Weights of a small GPT-style language model, trained from scratch on English Wikipedia.
Size: 10 layers, width 192, 6 heads of 32, MLP 768 GELU, vocabulary 2048, 4.84M parameters.
Architecture: no position embeddings, biases, ALiBi.
Training: a variant of Adam for these matrices, 172M tokens, 10480 steps.
MLP neurons of a small language model. Each row is named by its layer, matrix (up: input weights) and neuron, and shows model dimensions 0-63. Each number is 200 + 20 x the weight over its row's rms, rounded and kept within 0 to 999.
After each neuron's rows, "fires after" lists the tokens most often just before its 100 highest values on Wikipedia text that the model never trained on.

L3.up240,188,207,223,199,170,186,207,215,232,224,175,189,178,231,197,236,211,184,189,208,189,190,216,230,222,171,211,197,208,193,222,162,219,210,230,199,225,185,190,175,173,223,153,213,201,216,197,172,187,198,209,199,229,172,223,221,182,215,232,179,177,194,203,196
fires after: " ", " ex", " no", " su", " pro", " an"

L4.up61,220,233,228,242,202,224,200,242,166,220,168,191,208,202,181,214,135,193,192,193,175,213,201,177,188,194,213,228,234,171,214,212,188,181,213,189,157,199,204,161,189,213,182,185,179,213,205,204,213,241,237,201,232,169,226,183,225,207,205,188,212,165,185,215
fires after: " ", " d", "ne"

L3.up645,186,200,182,215,183,221,201,219,190,216,172,212,179,204,202,206,180,183,194,199,202,199,220,217,185,185,185,213,201,198,211,176,201,193,195,157,160,205,181,225,163,201,214,229,180,225,190,199,198,224,208,159,190,171,217,187,206,195,189,178,226,208,207,214
fires after: " ", ".", " where", ","

L4.up413,178,222,247,201,195,219,182,214,190,209,175,200,183,232,178,176,189,230,193,191,187,226,199,194,222,167,208,222,183,186,201,177,225,183,217,205,177,189,199,187,201,177,160,196,190,195,178,222,213,194,203,211,192,206,197,201,209,224,185,179,190,205,213,205
fires after: " c", " C", " f", " F", " se"

L3.up348,172,189,226,208,229,173,169,195,198,191,223,206,246,191,213,203,207,180,205,160,163,123,193,159,181,230,193,171,204,186,213,224,182,212,191,207,186,230,207,207,182,192,195,251,209,192,213,214,196,177,191,174,177,210,201,229,224,201,211,203,205,190,168,188
fires after: "\n", " one", "e", ")", " a"

L5.up18,198,208,179,205,209,206,234,197,195,225,200,212,194,212,197,188,213,215,171,203,216,200,202,248,230,196,175,194,225,190,192,180,214,203,169,196,188,196,188,156,206,165,178,253,178,192,174,192,198,200,178,179,175,212,198,207,201,223,201,191,202,188,200,196
fires after: " (", "\n", " \"", "f", "c", " M"

L5.up601,165,208,210,175,186,181,211,174,255,185,189,198,176,210,215,199,204,206,163,165,212,167,205,212,178,199,176,206,191,189,210,196,233,186,191,197,212,217,174,184,197,213,220,246,160,192,213,204,208,218,203,192,227,201,201,194,182,184,201,176,234,194,204,218
fires after: ".", "com", " M", " B", "n"

L5.up589,187,243,208,212,171,149,189,235,191,232,212,195,161,202,177,202,178,217,219,161,180,191,237,189,187,193,206,211,164,169,188,166,204,224,203,185,216,209,196,199,190,193,194,205,207,237,210,198,188,218,223,191,236,194,180,197,193,204,208,230,185,184,208,171
fires after: " ", " |", " O", "s", " P", "-"

L5.up250,191,196,181,185,175,188,218,195,191,229,175,199,212,195,206,235,202,232,222,206,199,178,224,160,192,146,208,185,208,231,179,212,196,228,166,198,206,168,169,212,201,152,163,202,206,191,204,205,191,166,197,178,236,197,203,176,171,192,188,217,229,195,159,215
fires after: ",", " |", "=", " of", " by", ":"

L5.up413,175,185,218,181,221,212,205,179,184,201,175,192,215,186,195,214,235,232,199,225,196,183,234,165,223,152,200,212,242,226,184,221,221,205,199,168,198,188,194,175,207,174,168,204,179,202,156,191,171,216,196,155,192,212,213,157,193,217,196,196,214,195,178,217
fires after: " of", " |", " on", " for"

L3.up231,203,243,206,221,181,193,226,187,239,208,180,197,220,198,200,217,161,200,192,182,226,166,225,214,218,181,199,223,186,183,186,223,170,207,171,247,182,167,221,180,174,227,168,217,153,223,143,194,180,216,210,172,188,205,221,183,181,215,163,209,206,179,206,217
fires after: " Ma", "N", " S", " Sa", " Ra", "n"

L4.up34,194,201,179,202,208,203,225,224,195,225,142,148,182,198,206,195,200,195,206,222,198,208,225,170,170,206,190,234,189,189,218,177,206,224,207,203,145,207,204,212,203,189,203,211,207,210,230,195,215,188,232,162,210,183,198,179,215,196,220,185,230,198,212,203
fires after: " ", " (", "-", " un", ","

L3.up85,198,211,249,189,200,211,202,246,200,208,201,169,187,208,211,196,190,223,214,214,205,178,197,159,185,202,209,199,162,157,215,196,228,199,209,208,203,208,224,174,184,163,162,199,219,190,173,204,175,212,169,201,198,197,150,202,209,185,178,230,193,172,205,196
fires after: " se", " g", " at", " f", "gi"

L5.up457,187,200,221,215,187,190,190,183,203,231,184,180,162,208,159,195,190,176,193,184,158,188,243,218,222,169,186,185,190,187,225,226,229,193,181,219,219,248,194,239,220,184,182,170,181,202,220,217,176,175,189,169,218,188,182,225,181,212,226,222,205,196,183,186
fires after: "==", " ", " Re", "-", " (", "==="

L4.up666,147,193,187,216,172,193,175,176,231,187,140,187,147,225,208,214,178,229,201,225,175,210,196,221,211,184,208,191,195,210,183,232,213,194,209,154,220,207,216,198,182,191,165,207,203,216,198,207,196,171,217,185,216,203,183,194,181,212,187,187,168,195,207,203
fires after: " an", " St", " An", "ter", "at", " no"

L4.up249,212,210,217,195,203,183,241,212,220,215,188,209,215,202,215,188,170,197,185,180,202,195,198,235,238,165,199,253,193,137,211,168,206,212,199,191,214,204,197,201,217,232,182,199,192,222,234,212,184,182,205,195,194,217,187,166,186,231,175,204,179,203,181,199
fires after: "o", " Ma", " K", " Sa", "ra", " P"

L5.up467,198,230,198,192,181,196,223,192,216,211,178,207,228,204,206,226,211,227,189,217,207,179,261,175,211,214,198,181,222,184,202,206,190,205,193,179,173,193,205,187,167,154,191,184,170,177,182,205,146,209,223,165,225,159,216,211,197,215,192,211,220,183,193,224
fires after: " |", " ", " to", " with", " of", "d"

L4.up631,173,203,230,194,225,210,217,177,217,216,158,185,196,224,172,196,204,208,203,192,196,206,207,232,212,186,164,203,207,218,222,185,203,213,175,197,191,206,183,238,230,218,175,213,212,211,236,237,173,179,189,195,192,190,198,176,203,215,226,189,184,162,183,197
fires after: ".", ",", " ", ";", "\n"

L5.up530,162,201,213,191,189,193,193,203,232,204,175,202,188,190,205,201,156,197,193,212,181,173,193,184,233,177,203,182,179,223,261,167,199,202,203,200,198,205,170,214,184,164,210,178,210,213,216,176,208,163,209,189,214,187,173,193,160,191,223,189,209,188,198,215
fires after: " in", " In", "st", " re"

L3.up760,166,191,221,193,170,211,188,196,207,221,170,202,202,181,171,219,218,186,205,231,198,209,235,186,209,155,205,217,213,186,231,152,230,205,199,194,180,219,170,195,185,210,185,193,211,214,224,235,202,180,229,217,201,198,181,216,230,253,230,214,192,188,162,203
fires after: " a", "c", " co", " C"

L5.up252,170,192,186,233,173,189,195,201,188,224,181,212,219,195,219,223,222,194,235,179,195,198,241,190,185,168,212,199,207,211,205,204,222,201,182,243,174,197,228,208,224,203,158,219,195,203,163,215,199,178,201,207,198,232,182,170,188,225,180,188,199,126,207,216
fires after: " |", "\n", "=", ";"

L4.up165,217,217,233,211,203,197,196,213,223,199,190,197,223,198,163,179,198,174,179,160,193,210,212,202,210,202,194,170,212,161,191,190,210,183,207,206,209,187,232,192,184,223,196,193,242,192,201,232,174,203,183,225,184,214,213,203,191,220,218,200,204,136,177,217
fires after: " f", " Ch", " p", " sp", " ch"

L5.up272,174,237,232,195,204,184,180,256,191,200,167,213,186,184,200,238,188,180,207,185,189,216,212,199,182,182,233,184,220,207,193,166,228,197,164,169,220,186,229,179,167,217,206,199,227,175,209,190,191,208,249,170,199,193,228,184,219,217,169,223,210,181,180,197
fires after: "s", " ", "ne", " Born", " S"

L3.up482,179,194,193,213,206,201,208,211,205,190,237,143,198,185,213,226,181,182,177,180,209,220,195,222,204,152,189,241,196,168,227,188,183,231,204,230,176,188,233,164,203,192,182,168,174,214,200,213,170,217,206,183,200,209,178,179,197,211,218,198,226,196,181,198
fires after: " Al", " M", " K", " S", " P", " Ma"

L3.up602,180,206,219,241,173,220,225,174,215,231,178,177,171,232,202,197,226,181,183,198,161,223,226,208,212,180,203,217,224,171,239,217,240,200,193,187,208,194,176,210,212,215,171,173,205,214,218,217,183,185,222,190,224,225,216,189,232,222,182,200,208,161,188,184
fires after: " ", " ("

L5.up702,206,187,162,203,159,212,232,174,204,226,215,206,252,204,196,244,216,203,206,197,234,219,248,185,193,184,219,173,234,212,200,224,229,175,189,218,176,178,204,185,189,185,172,189,193,193,193,205,215,171,207,215,240,216,194,178,197,223,186,211,200,195,199,206
fires after: " |", "=", ",", ":"

L4.up448,179,212,212,199,188,193,218,201,185,213,153,212,214,194,211,187,178,189,196,209,204,196,223,209,188,196,241,219,203,158,178,217,225,223,178,202,170,230,188,191,192,201,172,191,166,184,224,181,190,171,227,169,227,216,205,206,203,189,225,172,233,165,196,225
fires after: " ", " |", "\n", " (", "|"

L3.up522,197,244,213,196,193,195,238,206,205,241,227,189,210,194,204,221,210,224,168,178,200,185,219,198,213,185,178,211,183,192,214,181,204,201,164,170,184,189,168,198,201,210,218,203,194,190,175,199,183,233,234,175,206,175,193,197,178,252,179,181,181,173,189,218
fires after: " S", "S", "N", "s", " T", ","

L3.up569,201,205,174,225,164,220,223,197,190,209,234,182,209,207,159,219,196,196,189,206,231,200,239,165,182,185,202,229,190,207,215,182,174,197,217,201,181,209,179,142,222,195,187,202,219,210,166,230,198,194,213,163,237,178,189,217,191,213,206,186,196,163,206,196
fires after: " in", " Con", " In", " con", " as", " at"

L3.up235,206,198,221,185,192,187,179,195,188,228,184,201,215,190,187,216,211,183,158,177,185,189,223,189,174,194,180,211,170,174,198,213,208,195,199,178,170,235,210,231,202,171,208,199,220,197,219,196,186,222,187,190,188,154,207,181,210,215,232,181,211,157,187,200
fires after: ")", "\n", "s", "\"", ","

L5.up450,170,227,216,211,190,175,222,183,182,189,169,199,231,217,230,229,203,230,185,214,204,222,213,226,181,230,187,211,202,209,197,181,204,243,175,215,180,170,213,189,195,174,180,186,182,198,199,197,176,196,226,177,214,233,193,211,155,209,197,178,218,189,180,235
fires after: " |", " on", ",", " –", " "

L3.up604,150,190,219,223,192,204,193,166,217,197,196,165,212,192,173,208,215,197,219,216,204,194,215,207,225,170,186,174,231,192,209,190,201,206,186,205,198,177,219,191,176,206,214,219,192,205,230,202,189,203,197,219,171,210,201,211,222,249,220,170,205,214,162,241
fires after: " A", " C", " An", " Ju", " a"

L4.up209,218,207,194,200,192,178,231,177,192,195,170,203,193,233,213,195,184,204,164,184,209,158,204,218,197,186,182,217,208,180,194,200,221,218,196,169,195,192,240,182,194,189,193,223,189,220,219,155,190,198,216,189,202,212,211,222,198,191,216,201,203,222,203,219
fires after: " h", " \"", " $", " (", " many", " And"

L4.up623,154,193,209,155,215,214,239,232,193,192,206,202,195,183,187,206,210,235,206,187,195,171,244,227,177,189,194,194,206,196,192,171,212,209,172,202,150,196,186,185,221,183,164,225,209,207,190,197,204,198,176,174,229,186,193,183,162,197,224,194,191,152,199,193
fires after: ".", "\n", " |", ",", " (", "hi"

L5.up167,168,201,204,227,184,188,157,191,202,208,191,147,209,179,193,210,201,206,208,198,212,196,204,205,217,140,175,167,201,214,221,181,188,235,209,216,210,204,193,190,202,171,198,196,216,219,229,175,189,212,204,179,211,194,190,206,218,214,228,193,234,157,164,187
fires after: " in", " I", " D", " In", "d"

L4.up546,178,206,216,196,202,191,188,190,211,204,146,203,221,168,182,193,201,199,160,184,173,195,237,177,208,204,188,216,240,189,195,191,214,205,176,206,215,235,211,197,207,220,170,199,208,169,203,207,191,177,219,167,170,191,175,214,206,219,243,208,195,171,185,186
fires after: " ", ".", " sp", "lu", " p"

L3.up539,211,197,235,183,157,191,178,191,224,208,223,205,204,201,199,208,231,239,149,178,173,177,225,185,191,160,167,193,199,196,226,198,225,217,170,184,181,207,192,225,183,189,201,203,202,217,229,185,187,224,208,227,222,192,174,174,205,211,194,207,225,155,202,232
fires after: ".", " on", "On", "In", " B", "\n"

L3.up731,184,192,218,223,159,214,222,207,161,199,221,197,202,235,183,221,195,195,206,157,187,169,203,195,194,172,204,190,213,200,196,200,201,200,223,208,215,197,217,157,215,186,203,196,201,204,184,236,211,226,196,173,180,163,187,182,201,215,218,198,174,180,174,226
fires after: " in", " |", " In", " B", "c", " Re"